Weights of a small GPT-style language model, trained from scratch on English Wikipedia.
Size: 14 layers, width 192, MLP 512 SwiGLU, vocabulary 4096, 7.77M parameters.
Architecture: RMSNorm before each block, rotary positions, no biases in attention or MLP.
Training: a variant of Adam for these matrices, 479M tokens, 15193 steps.
MLP neurons of a small language model. Each row is named by its layer, matrix (gate and up: input weights) and neuron, and shows model dimensions 0-191. Each number is 128 + 32 x the weight over its row's rms, rounded and kept within 0 to 255. Numbers have three digits each. A neuron's up and down rows have the sign that makes its largest values positive.
After each neuron's rows, "fires on" lists the tokens most often at its 100 highest values on Wikipedia text that the model never trained on.

L3.gate467:119138128114098103140120074177124111128160090119096107071118154102144126118155132128114118140079118105139106077113090125128058150197108112125193155166091097077143162139120106209074145141142133152152157196118102119101134163134139144108107153103125149143133111134110255089104125129148122127177134115146139112142099171148166095139198150138113127141125115096126143136177141128125092140118157133144140127126096195184129108088103137128129119143140111163161188164143117125095163125130138173111125146138126141137093098111148255157111121120182165148137146034112110139113058123142154165
L3.up467:132129144118125115135109083133138097123082126145104101182103110100148116090130109128139134106103115119144066084176118164125140170177114093137163189129124143166128135112080120044114122120138119075169023122099068142129104150167137082074184048000112140160120081134141129136136138095115097134143111123129143144109113147142097117146110120110133156131146120132141148119133089118141119154136114162087132138141138185148095130125138124150140127064157138127124124109118120070119134127141145093147111000072118135196149161116129101131097121131123112109092145072113132128132107137139111125
fires on: "%", "% ", "=", "friend", "Town ", "hold "

L7.gate386:178092127120136139084115207170151190156073143080155129114115064146180077096120163098156118130159152139159095099128069124142177102083116176138141173119156103126187128062058142146111139208128076163138169094094086201140103127112075093149148090150168109133166095101120151124074114138108153131180153147132094116138123083099098143120091120110110124161080141122177148145118135145129162207126098118159098186144169140067100136135099109118157177111132122127124085152139189186125086066100146114160088146093156055114131096147127127160120136134135116112104165178091163140100124124149167149
L7.up386:160078123092127131104096229158131182131069085105173180139108119150141082155161160113152119115145125122157106106139127161189169162095147178130153142115152094115179102077068099134101171156136100166172172087091103187123130147106085101181113105146150138168154128109149145104047095097108113124180176165126145127129121136143092155112136088134167093120104157101125175194135106153117152181101065106150119143129164072082110164128105076103157197163136099141143092117140173147127087117075126156132111166100174108102162143136153125183171128104130126098119163177112175111093118103209148159
fires on: "|", "==", "==="

L9.gate435:136169141166110139118154107156134178178114150131110136108118076147199149093117137134136124101145138140119108177133109029188108088167131100098095114164078154094164148101077110148097105159199102150185169128134111195179130155157111145155074127188187123120110114090126098151114157138138145096096112143074130152111064122104085104179139131113114102105046109139181151103086161065083141181113125164143116136066096126115182151107151187194158113138125181103147099138119142100132114098137131110103095141166087122149166107116111114101117125128085080157067091149049109167139091151143155109
L9.up435:118079129089209150097112138125115131111059143155114122140168123166156146067150106112181080146127158188075146154080101138133104125168122082113127129103075156116182135094142082123087096097168133098093216094139144103134094107127067090150146173132186193161111126110144136108077205061173126136072115118128134139144128136153122096130155069123162102122112093110124097115126201121158086135103119149121100098089101124061100157111123141192086125115104177119130153123147142201132146155126152129164085142196115073087152121160120136148148145112070103168146146039139117120149107151136112135
fires on: "ag", "at", "cl", ": ", "ad"

L8.gate494:159093129158176169076090160148132173145082114114147182079144126155178137191078122135148156093132096118135131180165171081115155153123158133136157109115148123080174158134138150104175144141120093149130097118100137196130112149111097143131144066149112159116132134121131135154167084133124124147127162097165127151095150123079116065105139130151123149127143098119110159180150113105117108178112120132114154105076172145164153130184147147138163203118097168228051165163121112205180122127133149142133113141150155074151147104097219155110160121038150153143135190122049145138151127186170150146
L8.up494:106119133105189134138138132167123195112107145132125121103140107173143143107105113128091125139090102110125115172175144130131152135098117110111113084160141131069115164121051094129138131136109066144184189087126099134094154107130135149178167106178148167131154067152124107140174118081144056133109140145092085180097124128111125112123099131158090155130151106115164209137121090113115136176118032135143143190101102113132126150137197082157089172080100149177104171109137093181106158097188199068130091077174185130080174108088092146103122064120121130140089109146095091080114140163134114108
fires on: ", "

L5.gate409:090072165126077126123137139126139173090151153087111040127113181106119182103126099119154121094117129113120075057093117166120102089142137162188141127046118078141156138034107100098132172104134120112116164164176143154112079137149145125158118119117089170116095156081113131142115244130137141135104158132123065089163177138109153176119173118144155133127123110124127115105095126111095142063148143145169085138134077118067157117115109113125073108180045113110150199162060106138175130128076152133087165106116125139137117132080144115168076107131135089100107137128141167150134118106103143092
L5.up409:097079185102098096129133119151106144109171158109106076175114152149130163145129136124143155101080145136152100184109153089106142095117125116184132070111138101123147093062100026118176116125086143101176140069206170116142132101163145133126142132100082140142145112101111180114124169136133125199104143116149110092165120117133162157108126090085103148095139053106107140093106160098081122125108151137053119149099080099119167172096098135132127136213098100165151171114124123184146108095137169084125118098154179183105203132124158147117111150133127151074037173080110142123123126138186104127
fires on: "sl", "sw", "illi", "atr", "Kr", "Football "

L4.gate490:112119122170082175102114109069054062144115149132148106118149106180117120217123131169124151158146102162153131147122096104125144094112134127124106086081071158121130103141106131128097161138080156145107069121149114193153157138107176155137172089119112150140181158211066086082134164133093204123125130178109117158100099098115099151127152143139148154124122167079175107085150164129126123128127128103149180122160161160118150151194115157177121095149153127121153098047154146080126156099139095093084116113135112135137106108095091137133108061157113181163099167101116144071129085213187113080
L4.up490:110107077150177140143136107095121104136138128112161123118099072128158130067126119114054124145206141135182127119151126155153164129102133084098098103103111065191107176096127087176107144073074137113113103110218141070121108134094119122136097194114076103133128158131128151115102143101105129135111166176150117102159145153102122149174138085192103106013150126121097147127159130099102098132130118101110145076107115190119200083153167081074131112125110058169153152078129127111146135109156125140122060152139105134192148139095165155160099159131114176142180127145194154153140105109088134135
fires on: "mark", "hear", "ze", "Town ", "were "

L2.gate414:125137135126149129152118131155186088136129133159107119150128141116120127111171110144123131132097123168162117138103112111087074110136178104146138144122110100129100126139062178109126132110093125142132109131107105122097114148113117132145126139144255255136116111148083113119115119120108141115168109102158141155119064143255151170153152137147134123172147136113102145123130111162159114139137120134124137142104110130186150127083119121118156158177165117115129171153124183114159006141121182113139121137144133108134110116139128241137127071127112157122123148120119101180157030141123130135
L2.up414:167169121146072131084161174138132146112115096164170151134147131158159144154152166168130132067108142123135103108163112097142101144106156101156078169110108128110100171110124000106121120144120127107177153126104120119157108103146161148132127124180186206099141128159100159162130140101134122069144133102077155095118134141045108122136152110146165167103122113161117147114111141148161127208089112167146108147139103143123133112135113107177129133063131130104110165132104136107148255100110117095122099072099111130171121138117108092141117161128135132124125129103127092107196113127176100113
fires on: "% ", "%", "Scot", "auth"

L2.gate39:140140124076114117121144152119126142128118106127150112118122129106121164109026135142173158101115116116122089122156113046147084134157124132132123110180124132092136190140000068115092106167172155116139120181097069115152158109149133124117168081180185183106148081137140132139121135122156121102153145138124185139124102150255116082170120130120138162076091092081113105100151119160137121135132101145165158121117115160154134104108122147140117147057162127123152162149136193101117112135140127124107138150095136125141115119106121243143118097124111137120100135106126145161183073157192155125
L2.up39:177135146127123102125132089146116155134116135161114130138131161076142117084110155159126119104113146145177127134157119106114129119140125115173076137152127154114026102105141000082128142164106150088168139157110135155125115149147149119126181172145235161124123103172102113134132168121132136132132106141183111143108116113225145084171102123108139163158141135136110146128141132132107112086098183125079123112105120150180087129112119101091212093160172124104146098120145024112136131120106175089158124134116141117120115127122151049125115152130133131143090159117108139161053017129142136111
fires on: "% ", "sol", "%", "tran", "air "

L9.gate287:147145154136112100133099126138108139138132105143136152124088161088131099081088059119141116114140133174094107159133162126069140088156121134066157211179112118142129041048119162153149121126181083146152099146166125138157099150110153152146137138194149078086158143098093143063152104101117140153130144194091183100125146117148075122123092084101075141146176092094165113088173027103171183112080148133122131173134125110146135135143112144158174139142105131132106109088126170087167106128158112100152150108111173207126085112088137092178149081136087162115062159142106116149157179138148138105
L9.up287:146171119125105078144121150065077120171106120142100142173147123129100166134118143152061098159093083132093164106103085159083069157111120186090097124113152159110097104123184163091072150171125153118127134126139158117095071089139119171085144129128114143125148101134117123112173119061104099139119126122137177081190165148093108135084111127137091169182196130114102127086135118167163184097085151159149085161165161092123145113142113116082180147223113123169105204165108142132132120160048128168118088103115141172087132089148167109153106145134156133114108116169138089177151070101097184174
fires on: "it", "and ", "el", "at", "av", "or "

L9.gate34:126155139150104153151168176124167143143150191052114113179114148074176115065121200131163143094122160111145124199116141113125132118122101145066133159116133149152115147160125132120085150141121091152150128129178123169103165103171178049087119186083158091154098102129138092104086155154111120142186121179128112128092099103143144152190093133118136167128118113053160121147136179039184169132108180117118165104131159106098102059073075135137176136115120112127171147127138121126111113168098138075195171161147080148106114144132135129127110131098158164098114086171123065079151110136117176168
L9.up34:089141155089159113084145111112138125160117167103131130153103171102150097089146053115118094128131110121102114132114172095099202114094155188109142157169118147138137148176088138090113145182069061171110098144144169110116120094093124083088119078145078176116082120141068128170114096212136077157106119131162140211156162123128102110138088135070107187102106066141108170134098171143131178052159127124199066115138088120118211094113067095133105118147116094101146149171148153148135141151172128140094142100130111148142118136116161111130106116117099133137140139154103104149142175075113111050
fires on: "of ", "for ", "or", "un", "National "

L5.gate97:139136164113102143146091117098156118127104156074130100047155152148220109056155085126114082093171119088134074109131159131122190140108130157089095084181131127110195150108104169151147124173165132145101133134148148189133106128141121076153087117145121128162099183191086090124134157087120130108153144096109131132129163124115126110130151129088159068178088173141152077130109110176187145121122136064162162091139145040104145134124117110073137150131175103112105140208114114135085124155082095159080171143169149131084112085156156122150140140095165085106139152181129211176137136119155134155
L5.up97:148135149112110119147111150099150114121086157080082117037164176125191084062157065138099096121122135077137095132139108134136163142137165169087118065178146130125155139096108161188153100172130135164143138101157136173142108151128139057122118120154124118157111175168099157141117130099134146116149135090115104107145149114123105104147169116129157058165086176146166062148124113211181146126148139069121155111125128060074116128182090097099134160141189115072150149179129104079069131152086083176137178116148177124092105132137146117129185132099165093103140155182137192160147108122147127179
fires on: "|", "most "

L4.gate290:116138121173089162141173145105156115143115152140112177081113124104117104123097115146181133174134113076164125166144127141144140083124095082138071126108111078082139166146122086105140159114065141111192151107127127109070112144137101188126154103171121182171118173164147108111111111133093142141140130079116119151140080059080107115141092130117130116091119138089118171158148123130114093166094163168127122200169181101072091102153132152106185099147126178141152077116121142102159086154159105166152088100135110113162120136084175070172149134134205136186151104178097141192219149162205096170
L4.up290:127197108122104183134142151144153130135078184160140155144123163130110102112126145179204129152099118111144127105150161111082156083140107078144080072100076090109173139146116091117119101100102151127193165171130123089167089148150106100107159125150126110167080110138111138091095130089122124138146142143093145138132102110142101121115087139092098109112131145122109182203136141138098193186173152188088150160156130112092104106179131118094167134166119142136185086158115093103117116140129181079153083122091049145147098168156157136158165177119213081064172076156122210103145154111123080161
fires on: "E", "48", "serv"

L8.gate306:124140133192164107157170206152153126143099073158106117069132166100138087161137127144146178126168116188172069146190105095104193089126092105098121129148108167139181100106080123151187160148078106142132120093101097132135129129125111113182119110157061151152178107136062132125133069113105147134144157226111130141155136112108086179125129112089141157147076172108162188081081092151104157112089068142127104156129128130069117165126124103125133136156134108185124061102150161154156136105083092132127052161150095119100146114119164148085071152137134088122116157102155108133094105109191142138
L8.up306:147145155128130146091166196117182164152130096143127119104115145110171083158134111108134115116177197099150112183204092151123110167109157145177124162102170129157130133093122118145107161125111165155188156127076112151173104110143111094117110059157118135142192141101127118136156041110071136118116095171132116094132116096123111156111181071112079195121098104100150176131073077113064126165095102149085081125117140165113189134153135131106112170168116132131146137063136153175135128103088138127121057181172083111191160086132125149067078133109138132096118159094194147148135095103156132180
fires on: "=="

L4.gate245:181155170141142143055102130157126138129112081162146085156137171155125132114096137128188146112157148111143151161122149058129091039134246123094171130155091120150190131125121150145110094149107163118167102081114126151125079137103146100071131083149094134075137165149201134125122135141108177149088161156152124116087117156125184136081085068096166150116160077180112103100188116115131136131139174126210093140146130123127066124119089147064116158145096118153127146159154104157162150171169145088130104116139100138115110126109109141122207150123120181106089146157134111081131065095143130076
L4.up245:066137094110086100086100156045111155088229149148106159091172153133100159129144195092125115154090101159120181205118090115111140117103106130043133162101143158100167149093068126148120155148125122119108177154148108131149096170177106067142117133106092144162127162149107156197151095150153108142085174180107135122141116166107182151136107126107154178129139112138141198155150087102112147129127126119111107161142101145160108085084110152082131159129152108096147117067123174151160068161074110162154155169122096080127072171119156163179176068124154123143109101154081137142118151108123140109
fires on: "v", "fac", "tw", "Char", "Cul"

L4.gate49:094194118216124124154120059133167067161190118148127131226143132162151153143124139149188121116119196097099070135130128150124184119120127148135136126171149099075059141175099136167086115150134149146139156121113153193108128123144120125149074201113165109127132114145106156146139147100107171115164159092083116136149136081130176182176143151155109154083172118129091169088148133162178090158135129084093084138129089115130107140112122100074146128100126119213143123102146149128032121099081153149073161099125150121068128125106125115119083125133144132151121111070154058159142124134092124153
L4.up49:099116126170136144090148137121124111126129147140096141139117191101156109168141130112168100142118161145132136211065099056059139129144134089122113134130121123112109145084125150155111136117089145102130148103140106162129158070149117127163124177177143183133087168225110106117164114144174097120110133142141111165154151089208141168111084119213128086084148102118071128153143130121094109119154120088068116105089058118136101097133148041145143113090112063184127151138100119203135081147095210149103145161104070088129087136119149136113117084121088130156119166116144111144064111133103143065
fires on: "es", "om ", "ist ", "Her ", "Died", "ff"

L7.gate367:130114120109072101097191077156066152137141115033129079132134128153184118159138154143114136166122142154129153170052155160111093150110123136141109134175108103143153150158078163194138128122131147155107117064102112164139135134132115096157149131090186098130129117144140108147175088157155205146066110156122126111123106072131168139134125087154050113182057137113096081111125100077119140129141157125109158190134144166124059166152122138117112108119205159083143187169175165121077120122164195197128169170149129132168125099101133119113174118138126178099116133077125090115126151121155115176
L7.up367:069172124147131104135111076132090114139101107133171103111124117105106158130115115107092088119088154147186168150144094088104210118119179104158157156145125135184122117110073090162167120147184113095056133157177142127109098178122094124136078112164177120148075126138129080181110091133176116184152148080069166148192143192122097152116082084164129200194059148094091083128095154130154087090109162068152115128099111141119108088091058151077067144110123167103128113129123141122099128105143121133096106187128110144109130159130145100080153113108178125102094116105151108151114145103161072142
fires on: "as ", "ella ", "by ", "or ", "us ", "to "

L4.gate108:139129133100142166163124111158074100162135120120084134113153103150089113047156110145100108111122114111076117154122155098081109131142133086134143117174113095093123120124188144199138127135139159118147132119143163147144165064105166111130076124191136157132186150129075120169122073172092095159100100090124085185149102084084165176170131087072067144136144122143072155147159177146117173134083179097068129155101093108125154205160103113174136131150125088144075170103102081144127132193136073117125148186076084191161078115108123129164161121099129104105180146134149127076125093159165094137
L4.up108:222081156143102154145107102141184163111113170126101058114143121094169077100117124100174134112155120127104156125096136050109134108126144105145106139160189096123155080115091124141123159096042138173160173099090181206150098154176115162140132073171121122125145154118101143108183146091130169122110084130128134153115129152099172150062136111082140060143128131093101151143133185130122125174138136111119116161137135113122085198196093105141105125135134087165111091178106117189168084154061082151116161117093100116143131129127170099108096082130120067114066133166082118105134151084126151097
fires on: "w", "ength", "wide "

L7.gate182:125151163132109083091106144145132134142151124121112124138160155119155105160137070156084179160126202102122134158112197168172146097131149086143137157164149111153119087123141098164101127172174128156066122121140114170123099116109153133132152106082124129100157094146185150166209095084133160134093109131133154120167119088118128077137132109143125152188090191126117130048137111082148111119165225133049088142102146174133092140123168114183124097142140134111156101120162125099116138190180206096124170134087187107129163142164090139096137085154184182142178065068103119136127128081097140150
L7.up182:078114180129091103062082171140100156139158090087163136102217126114094177134133087169096162200127159060173186176110134125108151132112147150138117174186145118125123082118127087149111149141206120153095126109184145163104112117111152140123166096115143153146207100096183150164144128119164129094134083124096184112185123125151107140124133115185123163163134167171103099082170140110097117073144147114097073125121184142126146086165180105171132103112151110146158166149114112168109123160137109113136113078096181145149108157170134111096137108106188128163141111093156072183162150092092111076
fires on: "son ", "in ", "or ", "at ", "by ", "n "

L9.gate91:115175076139127148123099177069120131075139146165065129069132093149141145150088136081121130190146141098123145151152074121169168146099130084096120135157110149126161206127078160073172157160113133135179110105147124170153136145153136124129113071103109122124144117115130126152155084120091172131143166135106158053106123105081100150134117160101113127142139122143122090124132088208163120172089122100186083131125129062077177143088164210142159158102112101153120180191060095132129077142117094131076110139138090170187110070137144144102075113145157116076166102157088086104139142088139134077
L9.up91:136139135112144136162139121112161109130150182143103137113145121122153102094150104092184078134057085095146123129127097177142121098169078080166094118095070138133157120152124044074036155133178134120132174166109082158173121143112114064163105126081155098132100128132145117099172112116062168139082141151153134134143126077129136175118112042036078142132162108114111135075113075085142169119146118139109179129154101130133181110094141118129106184121099155114120115116108119176142135137123182182134094166185090124170117122106161142126191151119173140096149211162081097106118116122159160153
fires on: "== ", "==", "a "

L3.gate21:114131187191114173119143138117144089125148110124151136140142123096116185152089158124074153123108138140118078110120019145152120064073153215124104142067151122165078066141143104125140142119063129146109126130098163150134145132118131110066146137075175197159147100074161115123153108158118149149142108139101124133169100120130136121149125064104093065151142115179092184089058138104102151094042130138139106159099137096130120147071124119072133176138173115126142098138146120138108098130119148162151194167116141090120143102126083108184112120098131102113107147116070108074151183120108078060
L3.up21:123075218106137192086075144140134104095128165139122150134034184071123157113145138085097168139183082124119133084086100134115159142146166150126129123134172050128068089125122121102139159126134107133130166145108168101123150150153135121056167161092161151159173093062147104137127141118136094161129142128132096157174145145099156121109139086114140113164148120122054116158106151091125171145073154211092124100122066112115102058091144126087088154200133127120145123132174145131135094126110113188118152133142043088168114099137116130131122148118083086145144124109162170069129193111132136113
fires on: "Bern", "Mich", "Jon", "Ren", "ren", "John"

L8.gate369:161145087179121155150113166137158131135184128097163190130128158116179132113165083082164112098128129115185070147110120096178153174130126153138152111115086122036190141156088149163113169135183156163187118151122119142161137117140185119088088092226123108142113141108091110116145140135120162051091137106123130157132125135123122090097161054114041152103128147120215094086075132129137119198124122120133169137107151089148131206125119147113186110116130149108093118174081152140132114147159124132179124160117162113134119089096141104156083129107113132179100086160080061145154116120106107137
L8.up369:065145093160112174125105173151149123171202173084125149182167092061105090122150083118069188130193120121169094169146106128110087158142144087092132117137126134141113128116131099190105122120185114141084134158124123105116115108109155145080146107143118154108084159118112133099151124119086101118098089126116168137152136121154189164065192062132072164127137139094132078113123145174115112116159161081107178147135174121145112131119051064131083133203138128098132189161142209146108150159136174121112111128117196133136157138159139102139068143153088135163106074133131054100113148118112158157
fires on: "it", "at", "iss", "ad", "as", "one "

L7.gate293:113155113131137151105136144094139186106167179148099168118137173163155094108106114107107104172161050121122129149149077109148158169081141133119110147079100114136063106132128119125137147112121138195163118173153113143147131150096142122105122077130105148159103199105086094167190107135035146103147130191118132131143071063132074148098144128139055088100121088115149193106122161139144129113109119196216086144114172100089124094132157167175144162177071154155152191148086161111168109153093131127126108145115170097184176098110169135173130093123106106144131166181128138085168123098139094136
L7.up293:124113099100093153116130120106097164106142181126099165154123191145148120069117129126134100130166101119101166114160101119149191172126094123084101159119145089082103117161134126145131117087163119158138126138158155103161161105085124175104098129133137094165066135117103105151173066188106147118150066180125136099153084112138092122072139100146071080090127124050197174109123201115164102165146106171105147105075121087072119102121158111218132124145077150185157133171066125073129135146121144129137148142136140084159192091097143137165178163152108125140125157166148211072118122111176109118
fires on: "== ", "==", "he ", "He ", "I ", "\n\n"

L5.gate354:113056169118087157133046139114098163112075123083135182107101155150177086132119093125103123064183103167161075087144124089174159125140090100111083109132126119165145170065164148155114086159052149116101161125104108158128092130162114083202129104134106162164085110117105108099108115186126074091131166153102115131146202156099153090168141159106150090141087191108165077126077143131165157140110100097117173108116178054093148170150129128096133142159121154126167118151117085086124111105104058121152180155151131113120157119114137133148159159127126114060134173134171175099110129145129144172
L5.up354:076102146073100127098086149134091106066107142065154139092110167129155107111101107134103124056201129145177117065160096141141149139085126140133112112134150141152160128077130131119188144189114138166114218130120120145176096152107127095143115140124127141153099149164100101116128071155110105105122168125084107134123186150117122119109105162137170069148090211113164048126062149137153128112180040042109166133151140105095119134189152089096096168158094135086139159148092120102139144134103096154159178167155086113132143086115140135118184176140107108103155145102180123114163101081117138151
fires on: "|"

L2.gate369:116117108118126129091128111129160124127074110156089165129118194111084183084089169121142115110117168191089155072070084143130114185141082154129173121063137165138121166113120142175157081104090113136147075160067128111075168102119128089130137075151103095143131054128171077147083078137162128167106153062108137116105134143124143109151169120134148112155161195117182102114129124133126162076158163108089145063105122142090135083121062124140103145158151183082140152147201109069123105085165071125121098160183072101134106168117108142138133140146155142127151163159167177143112123122056109128
L2.up369:123129110143131144101151164138143119117117113148121195099126165133081171078151138128148089045116194201126127161099109154123080180158056133089176147054126160135120138128142124136183152091118157162111138125094092178032155131144180104111163114153109089123102054155151079063042069136115132123129190105078142164114132122104098076165206109168135140173133131082178134083152130120148162112102166109102132087126153135084126109111064143151130123138167188122150136150188101129118095098154090137145112189139123120118098134126123136130150165074161100157140145137094163136110139142119129151
fires on: "produc", "cer", "reduc", "educ", "Produc", "Fac"

L5.gate311:160070089149171100132090143154092146149161159149156116149125081200127138173150114133148147068140121152121104143178161143085110119141119147088165187143110139091147060188127111117173115064125120080125145146083108153105089148156107110115164162199163142104160105122113160065102115119132106131177124157147128194114177105152115112083160102127097107156167090093106119176182140112162153107117105123124104145123175171091119138135108130105072192098142166167051089122127188183158048127148154132130110170080106156113117088114154109091194132129091211117105147125180095086113155140171134126
L5.up311:115097105140225142140091209156151188118166147145138181105128124171076126168144134133083195136098119135151129169234068087165115118098125117056133098175133141151156164094173127125142133182128082124192107092128069208129111132114130123117201130160101123131116135162170139117152133098102109146176133162110136096082103135135076081138116069186131183137094093118123124149137126130079115154100127172138129105078192120115129087175105115117117172128133145097166163149147136131145130135151101123136147155146124100177133163162124131186159095143184131113078133075192156132134077133140128111
fires on: ", ", ". ", ".\" ", ") ", "\", ", "\". "

L8.gate310:111187106143191039174201138159197138165185172140129068151187151076164036070151109192161096124094119165198176148184137162138127131167179171092123146116128115144116162129116142097180126131144096201156128154117132155140164154110130173162081126155127090128170181131091123158106102107106160122194091161138121156079115095155112126154129091167154129153116149115115119124104124130163126108097080133094119114137132091124084075136127132141108144122110114136131173116083114096075097158071130134097073099085171144100091147150132146107069134134163131129148107116082136112112133116115191139
L8.up310:117130149081136127110158074082137157113103121086142139096108118089080166122126116102125146157094072064126111157136174130072147082100059130128073151123110166143150090136156157123128125183115146171143188122114124099122181076085120147167182158076122221120065135114126078029178181113148104116058132192128141127129147129147101131154152164134136089085114143123117182092106085133165158114147090140161141189175165123143192120101109124105146206095127106106144130105146178083156133138109105120157136160157110119126132102089146099079124127109093056173091147112170139156143160137096152142
fires on: "is ", "or", "v", "un", "'"

L3.gate345:122148115090188187095120194142108128121109086127141130119135085165140108173207068123158141092167134163122140142089094145155077122115106145120078162100090125101138147119147164192149131169157116144125086082118137086130091133123101128168069081110118154177109180184114091170136135098114138130141162093108146109149110123123093138132149161138113120193124097115121153117120125255115126091139059141150134154138173095062072061110153099115185122130119160120122198133113096099103134133075088104101103067173107137122119037136145077145121135133082121118133148120121080090173178144122089132
L3.up345:088134145163058146039117139107132079106112196143061119077070078147120139125100088129131144119090124155118133198135156064120083126138132090124110176108140082078121183085117098178183118069158074155100168133079075135106137147141154143168116074124132154105100106065127093145129116176123163103124120118118135143090124136149089151112152148106122140175122119139111166118069177166081118137110116108151132086089112160123141186105116146156100138047096143109119134113134121148126123107130110147119145083068113117142123112127082159134133150125094108117085116000120093145206089135153140095
fires on: "pres", "world", "=", "9", "playing "

L5.gate151:133107100174089105138134136176105109125108185054142046091106137125142164168150137113100084175123171109146135130154152101148140137134133116123168110100124145146088112188179136090101098205140131078072163123156137145145198125089151110111162104056179154104122133165122133150199137117162146135083114151082128102113121161111106127083109130128156135104064164119169088169120155121172115070093166121124194098142063125169166172168105149165133104066157127130107060175133153174133139076170133206105165179105125125127130152125098131107097152117150161054129141152141145158142151130075081138
L5.up151:120150088118120174124170124091094078142099131116089111147152170161102118140127039144176124072090172162197064209108179100132137109125107145099159144094136074168169137154126077219150116121095131172089140116147103149143145114145114123120061089149129105179104150130068112133134069123165137133167124104097095097160158133165167199073116164132111122166128107151127106099180096138091105095119105073180111127122130107037129091130144157140099125109120137117109129117137151204152156117058076157153141149100125084106109105097162133064121088163134158142146146140145096114176140113093090115
fires on: "us ", "s ", "ough ", "or ", "include ", "is "

L3.gate210:183122149216101132132119186143096158116138141180162179145082147037147099175082138092112123115149092069128096202154098123155177156123208094120107150108176102126120087150141152124071117095079075131156140171155107188105179128170137089044170139106117135150095153123148130099120148124159105184134125144138126150142157085118175183097136105078146133074124114121101086084135152098140099157111195135068094122098130149115110139108152107103078123143123143155184110127171146147145119129189154130182167141156131111188126066101125129129108151119125140087132089127121121065116138159167111088
L3.up210:091120183104097158160148155070171144070143130134111077129095124147118159143158170100064135084140116077143157145103106167123201139078124136067068125097122075087160171095141083107104139164139106155118143133077158078042101164096063107123123128109139193137157185178117135165142178130172119128112102137118135179161134133107119117125151149128116128165142116169076144124108161151111133145093094160135047111116044085106117121075133071107145167080127130077132168100179150127141136093088131207149137190158119147161104155095166114130114119083140109159147142113134126148169155109070111103
fires on: "Is", "Mah", "Mich", "SA", "John", "Mary"

L7.gate419:119088095162110130128158125168086122112123143109164125093155114154124070094095136154201148118136088116141093136108129134070155100160099161140128150102150113119106163109194113142101147107164085114144113103168153164090103130079181114123104092130166093123138077141133126151112188071067142154177140116086145114102105076133036147117112146133070171139086110097154159108144097136180128140124103141134122091108166104142125134125130168210041161189158180136161195134162133188151160171115166079121144159135145112107136123129144177166145150112065144127157224198125105159139158160117134069
L7.up419:120082144150115132136140075146150113099103146124102126102143158131121103148082148152148129142155071127170093152136147145101182128209078113138133130074192139113068138109158110089113102143169099075125083122145184135089163162086196138108136118098111103133110121178177155121135146022090126114117087122102177112122097130183076113131153155086119112094088161128151150124179123093152067105164140149081144099085160164134145080145136149144090151155151144145106110113163146113109122163159217078081138166113127129130163105190139171153166124137100138170068170192157159122100185177099180097
fires on: "Par", "id ", "located ", "an ", "ank "

L4.gate164:153131150072126085143076185135120163092140128140124133145152173121110118087169040174141150124165162130168089064114106109096123128114163131155107131077120093161141137121180131135166111190140171127176140112074090171154125111110098063143084129171142153159142118123087108094142149097117158105134112102105114131124134144136096138144132093088128119140147085128104143096106152149079123166160184144195151127100118103175108202158093115106095132108130080086067187145105097135103127159129174140076136131115085100140108162034128152180139095125120179128151170140057102170189157042103139189
L4.up164:154143204140129129106177060129055082132075141139118142131168102114204207136143140175156190128178081159107127167177141150138137099175133090100120133117134154165090111155154135135122108165135106213121201148127178143075122138118129137155097107129173085128120081125130151120119136102134106159051096084139172160099158157166124104152153141146109144141117131123090164179166160170137144130187080124070144119092114141084174104078085137133139076167088213132171144130133094154093166140090108077112133125146123112066100137177092124115180108122127112140132148124128141086161125096182101104
fires on: "end", "named ", "sid", "af", "directed ", "Arti"

L8.gate204:179081098053110143191124157144144172157119127131128125121132184106128105158081142106135120140190162037113134093160192086067119027105122101102135106148116142094161168126079064112101138225158141159152077131160134148084101128149125148076155149107098124168124108130123144140089128129157110087131141138139102151098124137175127114134141129088132100094106106143155165156156161127102171142143152120171109175145135148093158107099131149151156139146104129120148091211099179084115150087128142162128104146197083095070129164134185155110135122123167064179172151194099134104121150080114119163
L8.up204:090170131135115149104051120151115104151119108187105119113116106090143129117124094179155133135147154132142110125074124088110115138124186163079134110078122090212165185144179095121183142126062141148095104161081150152115116128117091123146110131108114091117109060119126091145119067119081090111100151086089195101112158110098139176106144133105116137148144125087101113112201114151183096183074115154162137082136152119107132085095150111210127142170114082175081145146120131163130186193130127058112179082081066159137149044147191139090154127109132151111153120109091103115115122119131113133
fires on: "at", "os", "or", "aw", "in"